python train.py --d_model=832 --n_kv_head=1 --vocab_size=47834 --activation="swiglu" --bias="none" --init_std_up=0.0159 --lr=0.000389 --decay_shape="pow" --seq_len=1024 --steps=10048 --dataset="wikipedia_en"
MLP neurons of a small language model. Each row is named by its layer, matrix (down: output weights) and neuron, and shows model dimensions 554-649. Each number is 50 + 12 x the weight over its row's rms, rounded and kept within 0 to 99. A neuron's up and down rows have the sign that makes its largest values positive.
A block is one neuron, or neurons of one layer that tend to fire together. Before each block is what it responds to, as a language model described it from the Wikipedia text at the highest values.

Description: Foreign proper-name pieces
L4.down59:27 33 51 36 63 48 53 52 80 36 17 33 45 50 70 58 42 81 51 41 56 47 57 69 57 50 45 65 57 35 52 63 70 44 46 51 17 36 43 36 52 35 44 76 63 23 42 49 49 45 57 31 76 27 53 46 34 57 70 55 52 39 55 52 75 38 53 44 61 61 50 31 58 45 26 31 54 38 54 46 57 45 43 52 53 57 56 40 44 64 43 40 44 56 54 40
L4.down108:43 41 34 46 37 60 50 40 15 22 43 56 47 29 55 50 54 40 74 46 54 48 57 66 62 57 41 36 44 66 43 42 45 62 43 50 69 58 52 56 43 69 54 45 40 48 55 48 44 47 59 43 72 39 62 62 55 36 55 30 77 60 44 59 50 34 49 60 48 50 51 42 35 41 50 38 25 38 46 64 53 52 26 68 58 49 69 48 63 59 42 61 49 64 40 55
L4.down303:62 37 44 59 70 39 36 50 67 55 43 58 45 67 40 54 65 57 49 36 38 59 34 62 81 50 48 62 44 44 62 34 47 52 41 34 25 53 39 39 51 47 42 36 32 46 63 43 68 36 64 50 64 36 43 40 48 57 60 60 50 30 51 42 59 50 42 59 42 56 54 61 33 37 49 62 47 71 42 50 44 46 50 45 68 66 34 80 67 63 34 46 61 37 53 67
L4.down339:50 57 33 54 66 62 54 52 40 56 36 42 45 58 57 48 48 40 36 57 63 57 55 56 46 66 48 57 58 51 50 52 51 53 69 32 56 48 70 48 39 60 38 50 59 49 41 60 35 41 53 48 26 38 74 56 49 65 62 49 21 38 69 58 53 54 52 31 58 41 52 62 60 62 43 48 61 61 48 54 44 40 62 49 52 56 44 42 47 52 44 38 50 51 56 71
L4.down457:47 62 53 86 41 62 54 62 53 50 35 56 43 41 69 44 38 56 40 27 68 45 46 68 31 48 63 52 50 39 37 57 27 63 52 34 53 33 45 48 42 57 71 54 54 20 59 41 43 45 40 84 57 60 38 49 56 61 51 42 45 55 43 55 62 45 46 41 41 56 54 52 54 60 55 53 58 25 47 55 50 64 45 44 62 49 51 42 32 23 55 55 48 57 53 59
L4.down891:57 59 45 39 46 41 41 55 55 52 46 57 48 59 51 48 68 38 71 68 43 40 55 45 64 58 48 41 67 41 63 79 73 55 88 49 53 45 32 57 45 46 66 44 51 43 43 24 62 44 29 48 40 59 48 36 42 60 54 55 23 53 34 66 67 67 54 56 71 55 43 66 56 36 53 47 55 54 41 52 65 39 43 37 40 34 61 39 68 46 52 56 41 54 73 61
L4.down1642:58 42 43 32 29 42 23 55 45 50 37 62 38 44 52 47 41 74 54 36 52 59 53 24 49 52 51 37 26 37 53 51 34 55 56 22 55 67 49 63 57 49 51 42 39 62 26 59 41 49 61 52 54 50 63 43 49 49 78 60 49 37 58 65 51 68 25 41 61 54 54 61 48 43 60 51 49 37 43 16 24 45 46 60 39 50 45 65 56 44 25 64 52 60 58 32
L4.down1748:58 32 42 43 41 50 42 49 53 41 62 46 39 33 40 47 53 48 63 36 22 35 49 79 48 46 40 64 51 71 55 40 56 38 37 36 51 45 40 65 40 48 34 57 37 39 65 59 71 35 45 53 53 48 60 52 66 61 36 64 61 35 51 65 60 66 56 60 58 34 45 53 50 38 59 50 44 57 30 56 58 42 65 47 55 47 48 79 52 58 45 63 33 39 57 61

Description: Foreign name word-pieces
L3.down53:40 31 69 45 42 54 51 53 46 25 42 58 46 26 45 34 65 63 52 48 63 68 40 30 48 52 31 28 59 49 34 43 45 71 47 41 71 36 52 62 66 28 22 68 59 34 36 57 55 40 34 40 61 55 53 46 59 59 53 34 55 54 41 58 50 46 58 55 56 55 63 38 65 34 49 53 64 51 61 58 44 43 29 61 46 72 39 37 49 52 63 44 34 39 61 50
L3.down471:50 35 68 63 45 55 36 47 40 31 36 58 58 42 55 53 73 72 46 58 61 60 57 26 44 74 50 56 57 41 46 55 52 54 58 58 53 44 32 70 63 38 24 62 61 46 62 45 59 43 31 50 58 38 56 26 53 68 54 45 46 37 60 43 45 51 42 47 43 49 62 45 63 41 45 55 70 59 54 48 64 52 49 47 46 67 44 33 41 73 61 25 57 52 51 40
L3.down506:56 22 48 43 38 54 50 68 54 27 24 45 48 47 60 52 60 69 51 59 69 70 50 44 38 60 45 38 56 55 36 47 47 64 60 51 58 38 45 64 52 38 35 49 73 39 52 56 50 47 50 62 55 36 47 43 42 61 49 50 62 34 47 38 57 36 50 55 50 67 67 34 71 50 50 61 49 42 49 66 40 45 56 46 46 70 49 56 39 55 54 29 41 46 69 54
L3.down740:46 55 41 52 44 67 27 63 53 49 45 38 58 38 48 63 35 51 53 41 65 43 21 46 52 46 38 50 41 54 71 30 58 37 75 48 47 37 42 52 30 55 63 54 51 62 44 56 37 60 42 49 71 41 61 57 36 54 30 32 40 61 19 35 51 43 49 50 47 51 43 61 44 51 47 49 63 63 72 35 50 46 46 46 38 55 58 46 49 39 43 34 55 42 56 68
L3.down1783:36 28 48 39 46 41 50 28 58 49 40 46 50 55 68 53 32 78 27 42 47 48 59 56 48 46 40 58 57 48 54 56 54 39 59 58 54 36 48 69 43 43 42 48 61 40 42 61 58 53 47 41 68 25 52 66 53 61 61 38 61 52 51 57 52 32 36 57 51 61 61 46 74 37 46 38 68 51 53 42 56 41 36 38 46 57 57 48 38 66 41 47 57 65 57 34
L3.down1972:70 49 51 43 58 36 44 34 41 68 59 36 27 46 52 45 55 92 50 79 38 79 41 51 55 47 40 51 73 58 55 14 44 46 70 45 58 47 28 54 68 52 51 64 50 50 61 45 65 59 57 48 46 28 57 55 34 32 45 52 35 58 38 41 40 45 42 42 48 54 28 61 42 47 44 37 43 56 45 43 48 48 48 51 32 34 49 51 74 67 49 31 58 62 60 59
L3.down2036:31 27 48 38 52 55 57 48 69 32 21 32 53 44 80 54 44 82 50 51 58 49 34 55 48 55 52 52 67 45 46 54 69 39 56 52 44 32 51 57 40 46 42 63 58 28 59 76 48 47 60 47 72 20 56 60 39 46 71 56 69 45 39 57 66 30 40 54 60 67 52 43 65 45 34 40 52 58 51 61 49 41 37 37 46 53 59 52 51 76 38 27 47 56 66 46
L3.down2058:48 50 62 56 63 55 39 71 44 35 41 45 48 45 80 38 39 61 63 59 51 61 52 24 42 80 42 35 49 50 49 27 47 53 48 42 58 20 58 58 51 50 52 56 35 39 58 73 47 62 52 43 41 31 29 58 57 33 53 63 39 51 50 72 55 32 52 54 43 47 50 58 53 45 44 36 66 80 28 63 51 36 53 44 45 45 54 62 77 69 37 26 43 56 50 66

Description: Demonym suffix completions
L7.down1780:36 79 30 50 43 49 74 67 53 53 46 62 57 49 62 49 66 66 50 42 50 80 38 55 65 28 50 33 58 38 60 59 34 43 61 55 55 65 49 51 52 52 42 34 66 60 30 67 59 43 70 59 41 35 57 32 46 54 50 78 22 63 43 72 41 61 49 67 52 45 57 44 61 57 59 58 54 37 53 37 48 60 45 35 44 39 60 37 39 82 56 53 62 74 68 53

Description: Sports records and name fragments
L4.down329:47 52 50 50 54 55 63 36 59 57 63 58 61 55 42 46 66 67 40 63 56 48 47 47 31 63 36 46 69 58 49 55 27 71 43 48 53 45 71 62 39 39 38 42 51 42 26 29 73 44 51 36 51 54 44 50 46 52 22 48 45 81 52 36 44 46 31 56 49 60 56 49 54 57 65 63 47 85 42 56 51 44 67 38 42 47 41 48 59 40 45 51 41 48 62 53
L4.down538:60 21 57 43 44 47 47 42 54 42 36 50 43 42 46 55 55 72 21 62 64 48 84 43 52 58 48 47 56 63 38 47 65 56 56 44 40 59 41 23 54 43 35 74 49 37 50 33 49 62 57 57 36 51 50 31 51 48 67 57 29 54 40 54 43 43 46 53 49 67 58 55 37 46 52 52 44 56 42 79 45 48 43 30 50 58 59 48 44 36 48 60 67 35 55 51
L4.down668:62 55 48 51 51 29 43 74 42 47 53 49 52 57 49 34 46 52 55 30 66 68 58 54 40 47 53 41 59 58 22 48 46 61 59 46 40 32 49 40 37 52 45 63 45 67 47 55 60 65 48 52 41 58 62 48 66 19 61 44 47 32 71 48 73 35 38 34 55 31 60 23 59 44 53 41 52 61 46 46 44 70 49 48 51 58 51 54 32 67 56 70 51 44 43 63
L4.down921:59 37 46 58 79 45 50 55 53 31 59 42 57 49 48 30 58 71 33 58 52 48 70 50 21 58 38 36 62 53 50 28 57 62 72 64 70 60 19 37 66 27 70 49 45 49 61 50 60 37 49 36 37 40 46 43 39 53 43 56 71 50 59 49 54 43 63 39 51 46 50 56 56 54 48 34 24 50 40 49 55 38 48 30 28 47 64 49 39 52 39 43 44 52 63 62
L4.down935:24 59 57 42 37 44 55 53 48 56 35 48 45 38 65 50 72 44 54 45 47 48 42 65 79 47 42 51 29 60 54 45 47 71 53 40 48 49 67 70 35 52 62 49 33 62 58 41 67 50 44 46 48 51 23 43 52 49 62 58 35 46 41 43 61 53 45 69 43 62 30 57 62 48 34 57 50 46 47 74 52 61 59 32 60 44 26 62 64 48 61 38 41 58 60 42
L4.down1087:62 54 58 60 52 37 42 40 32 55 60 68 53 78 20 64 72 32 43 28 50 41 40 62 63 48 60 12 31 49 56 35 34 57 35 41 51 40 47 41 46 36 52 39 67 68 49 62 43 36 43 39 53 46 52 58 66 42 34 55 49 41 55 45 83 52 68 55 39 53 45 64 43 40 57 57 50 37 54 56 62 49 55 67 33 42 51 52 43 52 49 29 19 53 53 46
L4.down1812:44 31 40 39 54 36 43 51 63 48 40 70 50 47 49 51 51 53 41 61 67 41 45 35 67 46 58 26 55 57 61 44 60 38 46 59 48 47 51 50 59 64 66 32 48 72 82 35 67 54 28 39 61 44 58 31 42 33 46 37 49 50 65 34 50 54 67 30 52 49 45 44 38 41 35 69 38 46 47 51 43 63 60 45 49 53 62 50 52 48 60 44 83 62 37 42
L4.down2141:40 29 64 21 64 46 59 48 52 57 26 54 47 64 46 45 58 62 32 45 62 61 51 49 37 48 66 57 63 53 30 41 65 57 55 38 32 43 42 60 54 33 52 42 52 47 37 43 67 51 45 61 62 45 36 62 55 42 50 54 69 35 63 42 57 51 40 46 37 55 53 47 73 74 31 55 59 42 54 48 39 57 51 50 78 69 42 86 54 52 33 27 50 57 39 38

Description: Leading three-digit number chunks
L3.down212:33 37 55 58 41 33 50 29 57 50 46 55 53 46 62 41 53 41 25 53 60 56 33 39 36 34 55 45 50 56 62 62 39 44 45 52 38 52 51 67 38 53 51 58 42 51 49 51 40 49 58 50 48 46 45 42 52 52 60 52 58 47 65 47 68 62 58 49 51 45 57 54 23 45 52 46 82 74 60 38 34 58 44 59 40 62 37 66 66 52 55 52 72 59 48 52
L3.down593:48 51 50 36 44 40 49 59 52 38 60 51 62 31 55 50 35 43 50 77 65 41 43 44 57 51 41 45 50 39 55 71 27 38 60 51 54 43 36 57 57 54 46 71 72 60 65 46 58 36 39 38 54 38 39 45 50 60 43 45 59 67 59 36 55 56 56 63 57 45 60 49 42 51 36 32 65 47 48 48 31 34 47 54 63 73 45 65 59 39 59 36 69 71 29 54
L3.down615:30 47 32 48 59 42 34 47 70 57 58 50 50 50 31 45 64 50 48 57 62 49 44 42 53 52 29 57 60 48 52 44 64 61 60 64 46 52 24 42 37 33 60 49 34 47 47 51 61 50 46 64 47 55 61 43 29 51 29 47 46 36 53 46 63 84 76 65 54 36 62 60 60 36 23 41 50 55 34 41 57 28 48 65 58 51 58 38 53 35 48 44 37 50 29 64
L3.down797:19 67 68 33 48 53 59 31 53 57 37 57 47 37 45 51 40 48 65 77 55 51 44 53 46 45 47 50 65 53 50 56 40 34 54 65 52 49 50 40 43 43 75 42 50 55 38 56 57 40 64 79 55 71 51 69 41 43 52 48 53 50 68 35 40 56 55 49 53 41 56 63 20 50 53 51 70 47 37 43 48 39 53 56 62 50 52 26 42 46 46 66 55 42 47 68
L3.down1213:43 12 37 52 44 38 42 37 51 57 40 54 74 60 39 42 62 51 27 66 66 77 54 30 33 34 33 69 48 36 38 52 56 47 37 45 33 41 44 68 50 47 72 53 45 57 50 49 71 40 54 72 45 53 38 48 47 33 41 39 79 51 54 46 55 58 30 32 66 43 64 64 52 46 47 50 57 62 45 56 63 48 61 37 56 61 72 55 77 46 49 62 67 31 47 74
L3.down1406:52 61 36 50 52 69 58 43 66 43 54 43 50 70 56 39 71 63 38 66 60 39 54 49 61 55 36 45 32 36 33 33 71 55 44 74 59 65 36 57 58 50 36 63 47 64 42 61 71 54 21 66 45 60 61 25 34 19 32 54 46 46 56 46 63 41 42 43 58 52 63 42 45 58 53 54 66 54 42 40 66 51 59 67 40 49 62 34 49 44 32 51 51 52 59 63
L3.down1488:30 36 45 34 43 46 65 57 51 48 41 52 75 49 59 61 61 51 19 71 69 42 41 54 63 20 50 53 47 40 47 53 31 60 34 50 48 47 54 55 28 40 61 52 53 67 66 62 58 36 48 75 52 47 36 41 34 17 47 53 58 72 64 38 61 46 52 42 55 32 58 69 41 50 50 50 59 51 38 51 56 39 39 64 67 62 70 52 63 17 58 64 60 51 47 66
L3.down2007:50 40 44 42 48 29 63 50 49 46 54 63 36 42 46 49 54 47 52 51 50 60 43 54 63 42 34 27 42 43 28 67 56 60 41 68 49 41 74 43 30 53 48 63 62 38 78 50 59 38 59 56 34 46 45 51 50 35 60 35 36 54 33 29 30 51 62 48 45 48 66 62 49 48 60 51 56 32 47 38 31 47 27 59 35 46 51 65 49 53 49 46 82 27 39 55

Description: Later numeric table cells
L7.down469:48 75 58 57 46 44 70 75 47 36 50 45 34 40 44 59 33 44 61 86 50 33 66 54 70 49 68 51 65 46 37 48 47 44 61 39 65 46 62 37 53 49 54 55 32 63 61 47 31 43 37 39 49 46 45 58 38 37 50 73 56 23 46 40 49 54 42 29 59 46 53 45 75 41 42 37 48 27 66 45 41 68 38 60 70 40 42 60 37 44 40 57 60 66 42 52

Description: Rank and level modifiers
L3.down175:51 71 46 42 50 47 51 42 65 52 46 23 51 35 52 61 38 37 57 23 51 38 49 51 61 46 52 50 64 41 66 58 68 18 37 31 52 42 50 47 29 70 54 58 59 35 48 44 35 23 39 34 43 38 46 60 54 33 58 30 39 58 41 52 57 40 51 36 48 60 30 43 67 63 79 45 68 62 50 82 42 52 56 63 37 41 69 54 21 28 49 65 43 50 49 52
L3.down290:52 53 51 83 61 54 46 67 70 44 38 51 56 80 45 57 59 22 51 47 59 42 61 55 70 25 76 56 54 51 49 35 33 47 33 37 41 63 77 59 49 65 53 50 44 58 46 59 53 76 47 49 69 30 50 51 43 59 43 70 43 53 36 61 56 33 41 46 42 47 35 59 61 63 72 47 64 34 43 40 61 53 39 22 56 58 45 33 51 47 51 43 62 63 45 50
L3.down823:45 53 67 67 66 48 48 66 39 42 41 34 55 47 83 40 41 66 41 58 67 31 57 59 45 32 37 59 47 53 41 43 48 61 65 57 56 66 56 63 48 53 64 42 47 57 43 21 63 40 40 42 60 43 77 45 56 65 62 36 71 50 63 60 60 30 75 27 44 55 59 35 67 44 56 66 61 43 50 27 38 55 58 84 35 54 60 51 44 78 51 52 39 60 39 32
L3.down1312:58 51 51 41 57 49 65 68 44 38 31 37 60 28 76 55 33 60 59 28 42 56 39 42 30 40 37 56 70 55 56 43 44 52 31 41 47 62 44 63 23 51 47 60 51 40 39 69 57 27 44 64 82 60 36 36 56 47 59 41 34 47 44 57 51 59 53 59 67 39 34 59 46 43 43 49 26 47 58 45 43 42 65 52 54 44 62 48 50 67 53 36 70 71 49 42
L3.down1814:44 16 47 59 67 64 32 48 46 47 64 60 47 45 60 62 51 47 36 51 25 40 40 69 54 40 48 50 62 09 36 55 69 28 52 55 24 60 57 40 51 29 59 59 53 40 72 66 53 55 52 45 57 40 50 46 50 43 52 60 62 77 38 50 52 46 34 59 49 60 31 46 52 52 38 76 29 63 66 30 39 46 53 58 46 46 32 40 54 33 41 61 47 38 45 51
L3.down1850:63 52 61 64 46 42 52 74 57 44 57 48 60 76 76 56 29 40 58 48 52 61 60 58 45 45 53 61 55 57 26 35 57 57 52 47 47 41 55 41 41 52 53 53 40 20 58 51 55 47 55 56 40 44 50 45 59 46 59 51 62 55 60 73 67 31 54 53 45 57 51 32 70 59 56 35 66 48 47 43 59 63 27 56 42 54 57 49 31 74 63 42 73 49 35 40
L3.down1950:65 59 53 39 31 45 66 81 59 43 42 40 78 43 57 39 55 38 43 52 66 37 44 51 61 54 59 42 49 40 54 33 25 43 28 53 44 55 56 53 51 54 46 66 58 38 49 41 45 49 46 57 75 47 50 50 52 58 50 62 67 40 66 51 69 45 29 56 62 46 48 34 75 57 51 32 70 38 44 73 73 52 41 22 45 49 65 41 49 48 43 51 59 02 37 54
L3.down1988:48 55 53 50 73 29 52 64 62 26 47 48 46 52 71 66 62 32 47 47 54 42 42 51 56 58 57 47 40 52 52 46 38 37 35 67 34 36 52 61 40 49 48 39 54 50 21 50 48 39 36 73 47 50 45 49 56 41 79 53 27 49 57 40 47 50 24 66 47 28 48 54 51 46 49 44 49 68 46 55 67 55 46 35 44 45 51 31 35 59 83 68 61 63 50 34

Description: Mid-word foreign name pieces
L4.down474:64 43 64 48 42 54 51 37 31 53 44 53 39 43 67 43 46 59 64 56 32 35 36 45 56 45 65 61 56 62 53 30 43 63 41 47 25 23 31 56 48 35 49 44 49 55 52 55 46 51 42 79 41 65 44 43 46 67 58 45 59 44 55 35 69 56 47 54 25 62 75 32 56 40 37 56 29 43 55 44 60 44 38 55 40 68 59 53 42 59 54 44 48 33 50 55
L4.down508:58 34 62 47 33 56 48 64 42 42 51 54 62 49 63 41 54 56 36 62 57 93 41 35 35 55 50 42 55 49 34 40 46 60 49 52 58 15 62 52 55 54 41 58 41 37 42 64 51 52 30 57 58 45 44 40 48 62 35 50 48 41 40 53 47 26 54 55 63 62 44 39 83 53 38 43 65 38 56 68 38 57 53 43 71 62 56 50 44 38 41 35 45 60 52 56
L4.down526:64 30 75 88 55 43 40 68 46 67 44 61 55 82 47 62 65 60 65 63 53 51 61 53 36 38 46 44 40 62 40 68 71 46 52 56 59 42 56 46 40 23 37 38 52 47 72 71 52 57 26 27 59 68 30 42 62 63 46 42 50 54 54 42 56 45 44 52 50 57 62 61 52 44 34 56 51 81 57 51 58 53 47 49 63 52 48 48 65 58 37 61 38 45 52 56
L4.down587:51 23 59 53 34 53 58 64 43 21 45 62 60 40 51 40 47 53 36 62 56 75 58 55 27 69 56 28 58 40 52 49 44 55 51 50 66 24 43 52 54 43 44 62 73 51 48 63 41 48 45 61 53 36 50 62 45 64 35 49 50 45 55 50 50 38 59 54 38 61 63 36 66 35 32 41 58 43 58 50 54 61 40 45 66 81 54 62 49 44 55 46 40 55 64 56
L4.down814:79 27 57 52 46 27 39 70 55 47 33 49 61 51 33 39 60 53 66 34 34 62 34 34 26 33 62 49 54 54 60 40 54 53 52 34 38 68 48 41 41 48 23 44 35 58 43 48 36 54 31 62 48 55 36 42 79 38 88 51 53 33 56 47 49 65 49 46 45 63 42 49 41 55 62 41 57 41 39 52 70 46 43 34 46 52 45 53 76 53 66 29 32 46 44 42
L4.down1664:56 35 52 21 52 19 51 52 49 60 60 39 36 36 76 54 63 55 46 41 67 36 70 56 70 45 26 42 57 51 61 41 26 52 46 29 69 83 49 65 53 51 46 37 36 29 50 43 55 41 71 43 38 63 45 52 47 52 36 50 54 51 62 37 52 52 57 53 55 40 44 60 51 45 52 48 39 56 46 56 60 76 49 45 42 31 51 59 54 44 33 44 30 51 45 32
L4.down1793:58 39 65 71 38 50 57 65 53 41 43 32 58 53 61 36 50 39 66 52 43 63 54 46 46 50 62 42 56 42 61 36 74 54 17 46 55 25 40 24 64 35 62 32 47 57 53 48 41 54 57 44 68 60 65 52 38 47 31 65 43 63 45 25 63 42 63 26 37 46 42 37 50 66 42 40 47 65 60 47 41 53 66 38 53 50 72 47 36 54 71 53 66 40 33 56
L4.down1898:43 25 58 51 54 48 43 53 56 42 53 41 51 46 56 50 56 55 45 55 51 44 64 49 61 53 38 64 53 58 65 58 23 52 73 53 39 60 67 66 44 42 50 64 57 41 61 50 59 62 36 39 30 58 33 52 39 61 29 52 36 57 50 39 28 47 53 47 51 51 50 54 63 49 55 65 62 65 45 52 62 48 47 47 56 61 42 80 58 49 64 48 35 55 63 71

Description: Foreign name word-pieces
L7.down186:62 43 43 37 49 46 60 54 64 49 32 34 40 36 63 34 82 52 41 33 49 39 47 54 58 29 53 64 32 43 37 59 31 53 55 33 64 31 32 61 62 69 59 31 26 37 53 32 39 45 47 58 59 58 25 42 43 34 54 56 43 45 49 37 31 64 71 70 57 53 62 50 56 49 55 61 64 34 37 46 49 56 67 42 56 38 58 65 76 25 63 50 44 51 66 52

Description: Numbers in stat tables
L4.down77:28 57 30 45 37 57 59 48 59 46 35 40 61 70 59 41 49 51 33 62 66 70 54 60 57 59 59 64 28 27 48 54 53 49 67 39 60 54 51 35 57 61 50 59 48 53 36 55 62 39 67 33 47 38 43 41 47 38 55 58 48 50 58 43 49 55 51 39 58 34 68 45 63 39 55 32 48 58 45 65 47 66 49 47 74 48 66 64 69 54 72 62 65 42 50 52
L4.down533:57 59 40 34 58 43 56 42 40 64 72 49 64 48 23 59 61 62 46 69 64 51 45 47 55 34 53 23 37 46 58 41 37 62 32 53 59 89 44 36 29 64 48 75 37 31 57 71 63 29 54 38 46 34 60 38 40 38 53 36 64 73 38 52 64 59 41 39 61 31 51 66 52 63 63 43 69 62 51 59 61 64 70 43 44 51 52 52 60 64 74 53 40 50 57 55
L4.down721:46 53 52 46 68 39 42 36 34 57 69 49 67 65 51 60 70 40 37 76 51 30 62 19 22 41 39 55 59 54 39 75 32 45 46 64 43 51 42 42 78 39 37 44 42 57 74 48 26 36 37 54 55 54 43 46 57 50 77 52 35 30 59 63 58 49 54 66 72 43 35 82 40 46 44 64 67 47 55 55 58 48 54 46 61 39 65 28 33 39 49 35 55 49 49 40
L4.down1147:40 56 53 34 56 49 65 44 57 56 50 30 63 53 39 47 59 30 37 52 44 62 61 82 38 63 54 54 39 53 40 58 41 56 69 28 56 39 36 42 52 34 68 57 60 50 66 32 64 24 59 51 42 44 44 61 38 33 46 52 39 50 60 41 58 54 63 63 56 47 45 47 48 64 63 42 75 62 36 51 39 45 41 62 58 57 48 82 53 48 65 50 53 54 52 64
L4.down1390:62 64 46 39 31 46 55 46 43 45 40 42 50 67 54 47 60 31 44 55 46 47 48 67 49 48 49 43 35 27 47 55 28 60 55 62 54 60 71 33 69 78 66 60 62 60 35 51 64 44 66 52 46 41 61 36 56 52 30 57 39 39 47 37 54 42 55 52 68 75 51 64 66 38 52 52 51 63 41 62 36 33 38 54 64 65 53 58 67 50 48 46 65 50 46 61
L4.down1670:33 24 46 55 45 44 61 63 45 44 71 41 57 21 42 61 67 57 26 54 45 59 48 47 56 30 16 46 41 37 52 53 32 53 63 52 78 42 51 27 39 47 69 62 63 51 65 52 39 24 43 39 37 38 53 42 43 22 50 61 55 70 53 44 54 40 45 41 43 34 52 65 47 57 56 67 67 50 40 44 46 55 45 45 66 45 47 75 56 37 37 49 65 56 44 67
L4.down2117:53 51 54 44 14 62 70 50 44 53 45 57 67 35 55 48 35 62 25 52 42 41 56 74 55 50 39 36 53 50 28 48 51 38 56 29 53 39 60 56 38 26 56 60 62 50 55 69 51 57 77 29 35 60 73 50 55 50 59 61 62 47 23 62 53 22 37 45 41 42 57 40 60 44 66 39 64 51 44 40 36 48 71 56 70 55 51 48 18 47 57 54 47 59 55 73
L4.down2167:46 62 57 23 40 60 39 47 29 42 51 62 54 51 31 38 44 53 61 56 56 47 90 72 50 63 61 37 56 43 34 44 60 40 25 56 63 50 15 43 65 41 72 62 47 41 46 58 59 33 71 29 36 46 49 74 63 50 37 54 35 44 52 56 41 54 59 73 45 49 52 36 53 52 42 42 40 48 30 35 30 45 59 51 69 45 77 69 36 34 58 48 36 60 54 66